Weights of a small transformer language model.
Architecture: LayerNorm before each block, rotary positions, no biases in attention or MLP, tied embeddings, attention and MLP in parallel.
MLP neurons of a small language model. Each row is named by its layer, matrix (up: input weights) and neuron, and shows model dimensions 96-159. Each number is 128 + 24 x the weight over its row's rms, rounded and kept within 0 to 255.
After each neuron's rows, "fires on" lists the tokens most often at its 100 highest values on Wikipedia text that the model never trained on.

L5.up1148 [139 149 116 144 112 111 138 157 126 147 162 116 136 131 119 121 128 122 158 132  96 150 125 110  92  72 111  91 130 164 113 163 114 150 110 120 125 121 121  86 125 101 128 131 138 104 143 125 114 148 204 104 138 100 139  92 111 147 111 144 118 131 168 154]
fires on: "\"", "'"

L8.up272 [108 158 135 113 123 113 113 179 124 112 138 122 144 133 171 104 134 124 108 138 113 110 133 138 137 102 136 141 125 132 130 130 119 144 162 142 111 107 162 114 164  70  84 113 137 124 167 103 115 151  97 139 185 129 119 124 148 113 158 112 140  72  47  72]
fires on: " |", "ly", "|", "rib", " at"

L5.up978 [122 138 103 138 120 133 119 123 134 143 151 131 135 119 133 129 149 125 163 142 121 147  98 140 135 149  87 144 121  98 144 130 132 177 113 110 150 124 121 129 135  96 112 157 109 141 136  95 113 144 109 186 104 167 154 139 162 163 105 115 135 139 139 128]
fires on: " of", " family", "er"

L6.up596 [145 112 126 130 173 140 135 112 124 100 127 112 155 120 167 115 122 106 124 121 128 118  87  86 120 119 124 151 148 123 146 150 111  91 143  69 137 110 102 110 135 133 131 178 163 111 115 103 123 131 132 161 156 147 115 125 185 125 154 142 159 160  87 167]
fires on: "|", ":", " if", "en"

L8.up894 [158 110 105 124 133 124 120 123 131 108 127 121 101 138 148 116 115 161 176 139 106  88 130  86 118 115 151 128 173 125 131 137 132 167 146 117  86 134  77 133 119 110 124 109 115 153 184 111  77 126  83 157  94 133 142  97 118 143  97 152 141 152 118 128]
fires on: ",", ".", " and", ";", " its"

L6.up967 [137 115 106 102 163 165 117 106 138 125 103  75  94 122 156 138 157 157 154 155 153 129 166 105 107 114 156 108 110 128 114 144 173 135 143 139 116 132 133 108 129 111 113  95 137 196 159 120  99 137 175  87 171 182 113 112 137 170 115 121 142 106 137 158]
fires on: "\n", "/", "^", " •", "\n\n"

L2.up686 [127 122 159 146  96 156 150 131 141  91 106 139  86 145 164 137 132 111 155 123  78 132  93 121 116  66 146 123 119 170 119 126 151 145 148 152 138 118 136  93 136  91 119 107 128 160 150 101 173 110 158 135 171 148  99 113 182 148 106 132 174 125 138 130]
fires on: "5", "2006", "04", " rot", " Chris", " attempt"

L5.up133 [145 146 145 127  80 108 107 127 125  99 106 121  94 120 148 173  99 134 163 117 100 122 126 105 110  74 134 134 130 141 161 181 144 149 200 127 111 135 155 110 150  66 126 109 148 100 150 132 134 142 151 101 139 119 149 128 174 122 141 115 139 106  90 183]
fires on: " |", "ly", "ree", "go", "so"

L6.up849 [120 125 141 124 167 129 112 116 131 159 127 104  97 146 129 148 167 125 164 122  72  90 121 111 123  94 137 183 122 112 116 169 153 123 112 132 105 136 132  99 165 122 124 133 178 118 100 113 120 115 175  74 116 113 105  61  93 118  87 148 141 148  75 136]
fires on: " |", ")", ";", "it", " mi", " /"

L8.up298 [138 115 124 114 125 112 110 134  75 143 147 100 129 156 152 106 109 104 126 119 147 115 132 141 170 113 125 138 124 138 171 130 143 123 117  95 122 117 109 142 150 139 107 101 137 165 143 143 160 131 123 140 138 119 155 108  80 141 114 121 129 159  93 122]
fires on: "′", "°", "\n", "{", " density", " city"

L5.up875 [109 162  57 128 123 101  98 130 104 157 126 104 136 161 162 146 144 102 140 132 150 131 109 110 136 107 147 137 163 135 142 144 141 152 134 173 132 186  62 128 161 103 130 113 195 138 106 134 108 134 184 124 123 134 138 101 119 112 130 112 144 149 145 161]
fires on: " |", ")", "|", "stic", "nic"

L4.up330 [114 148 116  79 112 167 110  86 148 100 151 125 157 139 115 139  95 159 133 104 162 126 150 109 155 149 134 150 133 141 136 166 152 128 142 100 111 107 120 149 112 155  84  80 169 170 166 104 121 139 114  93 125 106 114 114 108 132 153 148 130 141 128 125]
fires on: " to", "g", "ang", "v", "u", "F"

L8.up228 [136 164 118 142 127 136  99 149  79 145 144 127 140 134 166 139 130 156 117  98 127 128 122 117 108 162  94 124 144 106 169 149 110 155  85  80 130 122 126 107 129 133 100 134 149 132 145 131 123 126 129 141 170 125 181  62 157 146 115 142 141 142 153 102]
fires on: " Me", " in", " Be", " Bo", " Bar"

L5.up907 [126 133 109 150  83 147 163 156  98 111  83 111 137  98 123 149 157 106 140 159 138 150  81 116 151 116 110 167 113 130 113 138 132 150 116 124 146 139 126 145 145  79 106 136 134 146 132 127  88 145 155 155 131 164 141 123 172 111 152 115 141 151 131 163]
fires on: "ly", "ally", "ically", "ously", " largely", "y"

L2.up1052 [110 128 153 123 192 129 146 140 112 146 153 144 115 101 133 165 159  72 123 153 150 132  97  81 123 133 163 148 132 131 139 139 132 120 112 143 129 122  92 148 148 113 123  98 147 129 123 133 137 167 150 122 128 147 119 106 110 153 136 171 139 136 161  96]
fires on: "h", " best", " back", "art", "id", "d"

L5.up109 [151 116 128 132 147 104 125 112  94 149 130 127 107 128 131  97 104  95 149 132 114 109 142 121 118  99 137 151 111 147 110 132 154 134 128 138 190 141 148 139 115 114  83 138 137 150 144 132 172 144 130 159 133 159 154 110  75  89 151 131 131 121  89 140]
fires on: ":", "′", "z", "°", "si", "at"

L2.up235 [101 132 179  92 133 131 131 132 143 135 138 123 156 145 127 147 112  68 108 168 100 122 205 108  79 124 154 141 130 144 138 164 167 144 126 116  96 126 137 130 127  71 107 122 104 152  90 136  95 159 149  98 122 138 109 118 131 161  93 147 132 147 125 125]
fires on: "son", "'", " Racing", " engine", "\"", " engineer"

L4.up99 [146 137 146 124 150 160  88 125 161 120 138 109 124 115  98 148 126 162 126 148 126 165 142 178 153 120 175 171 139 112 124 149 154  71 161  90 102 154 121 110 121 140 131 124 150 130 176 119  60 118 134 110 113 131 125 143  94 158 162 171 118 116 111  82]
fires on: " of", "si", "ed", "g", " over", "ang"

L5.up975 [120 100 151 136 159 142 143  99 151 153 133  61 118 151 146 128 127 126 158 141 168 123 108 143 112 122 139 173 160 144 132 129 127 112 149 137 141 154  99 125 125 137  77 154 169 166 153 139 141  83 105 109 128 119 118 141 111 137  87 136 156 153 107  96]
fires on: ":", " to", " was", " household", " career", " age"

L5.up208 [100 132  88 125 133 117 154 127 120 126 111 159 122 131 104 116 141 138  96 132 108 115 126 134 140 135 157 123 145 105 141 101  83 141 134 147 128 148 132 120  98 131 107 131 148 148 118 127 103 153  90 144 172 156 127 145 144 139 150 144  82 143 117 150]
fires on: " War", "ar", "l", " mine", "te", "ore"

L5.up1057 [108 159 120  88 150 120 164 132 151 151 128  96 124 101 147 160 132 166 145 128 142  98 123  99 116 119 146 153 108 124 108 165 115 160 154 113 108 126 138  72 112 153 126 114 172 169 146 133 120 150 151  88 119 129 145  88 147 109 112 128 157 142 138 142]
fires on: " |", "/", " •", "rov", " railway", "k"

L8.up884 [104 168 113 111 116 109 156 135 137 127 119 108 160 109 113 123 152 108 103 149 114 170 150 165 120 117 115 187 133  87 120 146  77  81 102 132 131 143 119  58 126 130 135 111  88 130 157 152 155 131 154  88  93 172 117 150 133 128 137 127 151 142  78 136]
fires on: "\n", ")"

L2.up331 [113 131 134 118 127 126 137 146 143 132 159 130 142 105 149 124 150 115 129 154 104 142 158 109 129 100 143 111 151 107 138 111 103 171 118 136  90 137  89 138 144  80 127 121 166 118  90 135 118 156 152 149 125 106  88 107 173 166 116 158 151 147 119 137]
fires on: "'", "ing", "\"", "ly"

L4.up637 [105 131  68 112 133 129 126 167 137 139  82 136 127 124 125 187 131 109 139 150 168 123 137 166 132 140 129  95 136 116 163 154 132 106 131 136 150 123 102 122 129 116 132  99 129 117  83 156 117 129 139 135 142 106 169  63 115 112 155 140 123 157 115 112]
fires on: "n", "p", "nd", "t", " two", "es"

L6.up301 [139 113 120 125 116 122 132 146 119 127  58 111 120 164 137 120 147 125 118 100 122  61 124 104 116 121  91 144 135 139 120 155 180 135 150 111 128  93 131 139 132 119  96 142 103 206 140 168 145 138 114  82 138 127 158  95 147 106 146 128 127 119  96 128]
fires on: "-", " |", "ed"

L8.up230 [135  89 124 113 130 102 106 183 118  94 135 125 117 130 140 134 129 136 123 120 121 162 114 116 118  84 113 143 138 117 155 176 116 133 159 159 169 109 125 116 115 127 136 133 179 164  90 116  86 110 103 117 169 123 147 152 155 119 136 130 153  97  77 122]
fires on: " |", "|", " Abdul", " can"

L4.up918 [102 104  93 155 110 137 110 130  82  88 119 137 121 141 115 119 150 158  98  89 133  82 139 132 118 166 116 154 137 115 102 142 146 168 112 116 142 137 127 111 150 138 125 101 122 146 121 115 135 146 133 114 108 169 167 132  98 126 118 183 143 157 127 125]
fires on: "-", "r", "th", "nt", "ns", " By"

L8.up637 [152  91 110 141 152 145 119 134 106 138 131 135  67 153 135 132 123 121 183 122 108 127 169 139  91 129 116 169 142 110 117 140 142 156 137 121 120 127 129 133 147 108 113 122 164 105 146 128  95 156 136 149 152 168 184 138 136 152 149 156 144 171 111 140]
fires on: " as", ".", ";", ",", " na"

L6.up1008 [ 96 169  98 120 132 129 157 150 133  99 130 105 119 160 158 157 122 141  90 144 142 101 111 131  64 143 122 146 104 136  97 133 151 118 127 107 106  96 152 179 178 110  90 149 124 174 145 138 147 143 105 108 112 123 124 149 156 128 136 183 125 134  83 140]
fires on: " |", ",", " and", "ed"

L8.up554 [141 150  67 134 125 103  98 113 139 106 103 113 103 120 156 170 127 132  92 142 129 137 128  88 145 122 106 125 164 117 140 157 115 122 141 140  94 172 110 129 160  64 127 148 155 116 156 148 130 158 121 128 150 156 125  96 119 177 110 118 176 175 110 126]
fires on: " |", "2", "  ", "|", " and"

L5.up101 [144 114 145  87 143 169 113 137 134 124 155 118  95 113 146 117 134 141 166 139  87 110 121 151 131  99 140 124 135 108 147 118 142 160 112 126 149 127  77 138 172 106 134 116 156 139 134 159  83 139 126 173  80 111 133  99 152 176 149 132 130 143 146  93]
fires on: "os", "er", "is", "an", "z"

L4.up774 [143 146 101  92 140 141 125 105 148 146  95 122 116  86 138 105  99 118 130 138 110 126 163 154 108 111 158 162 136  98 133 155 150 104 109 113 129 180 103  88 124 116 154  90 109 146 134 151 118 152 101  96 135 172  82 131 195 138 176 104 112 163 139 157]
fires on: "=", "|", ")", " c", "bon"

L5.up790 [151 149  93 171 113 157 148 138 164 150 105 126 108 124 136  84 119 166 113 130 109 139 123 144 100 127 152 140 122 113 127 159 136 130 142 140 128 137 123  85 164 105 128  97 104 158 102 142 153 148 133 121 101 148 182 133 107 129 115 109 152 132 117 146]
fires on: ".", ":", "=", " part", "h"

L6.up712 [101 128 101 126 119 126 144  81 102  80 106  64 121 130 153 116 159  98 127 182 124 107 140 102 116 149 100 152 110  96 109 152  93 133 126 158 135 147 140 124 142 127  98 132 124 121 133 138 122 168 127 179 111 111  89 124 173 116 100 114 117 102 131 155]
fires on: "ly", " nearly", "r", " largely", "y", "ically"

L8.up134 [140 147 153  94 137 122 129 160 101 108 119  70 134 130 113 124 148 126 106 147 133  99 112  90 132 121 159 143  99 123 100 129 107 111 143 126 132 107 127 120 131 102 117 171 136 124 155 142 125 158 126 128 123 139 127  79 132 140 123  91 171 115  80 127]
fires on: " |", "|"

L5.up262 [101 142 102 126 184  96 125 179 109 153  95 109 136 164 137 170 109 111 134 137 141 123  88 108  96 142 134 104 148 123 122 172 132 112 144 128 140 123 127 122 116 151 105 105  76 142 107 155  98 161 145 121 148 103  95  92 111 153 168 159 126 126 131 116]
fires on: "th", "w", "n", "nd", "r", "con"

L4.up380 [135 126  90  80 149 171 125  91 176 136 124 117 113 173 145 139 158 134 144 147 116 102 113 100  93 120 152  84 116 139  74 152 139 122 108 169 110 125 127  95 142  82  93  81 123 139 109 161 167 140 145 131 109 150 163 108 117 138 169 133 129 103 128  90]
fires on: "i", " her", "s", " star", " his", " 978"

L2.up57 [ 97 116 135  92 140 127 124 155 126 101  95 128 152 153 145  95 119 162 120  97 121 151 119 146  91  93 108 157 139 102  71 139 146 135 114 125  79 167  97 105 127 123 155  94 123 124 158 127 145 152 166  92 101 120 156  87 134 158 137 137 124 163 113  94]
fires on: ")", " August", " September", "iss", "h", " S"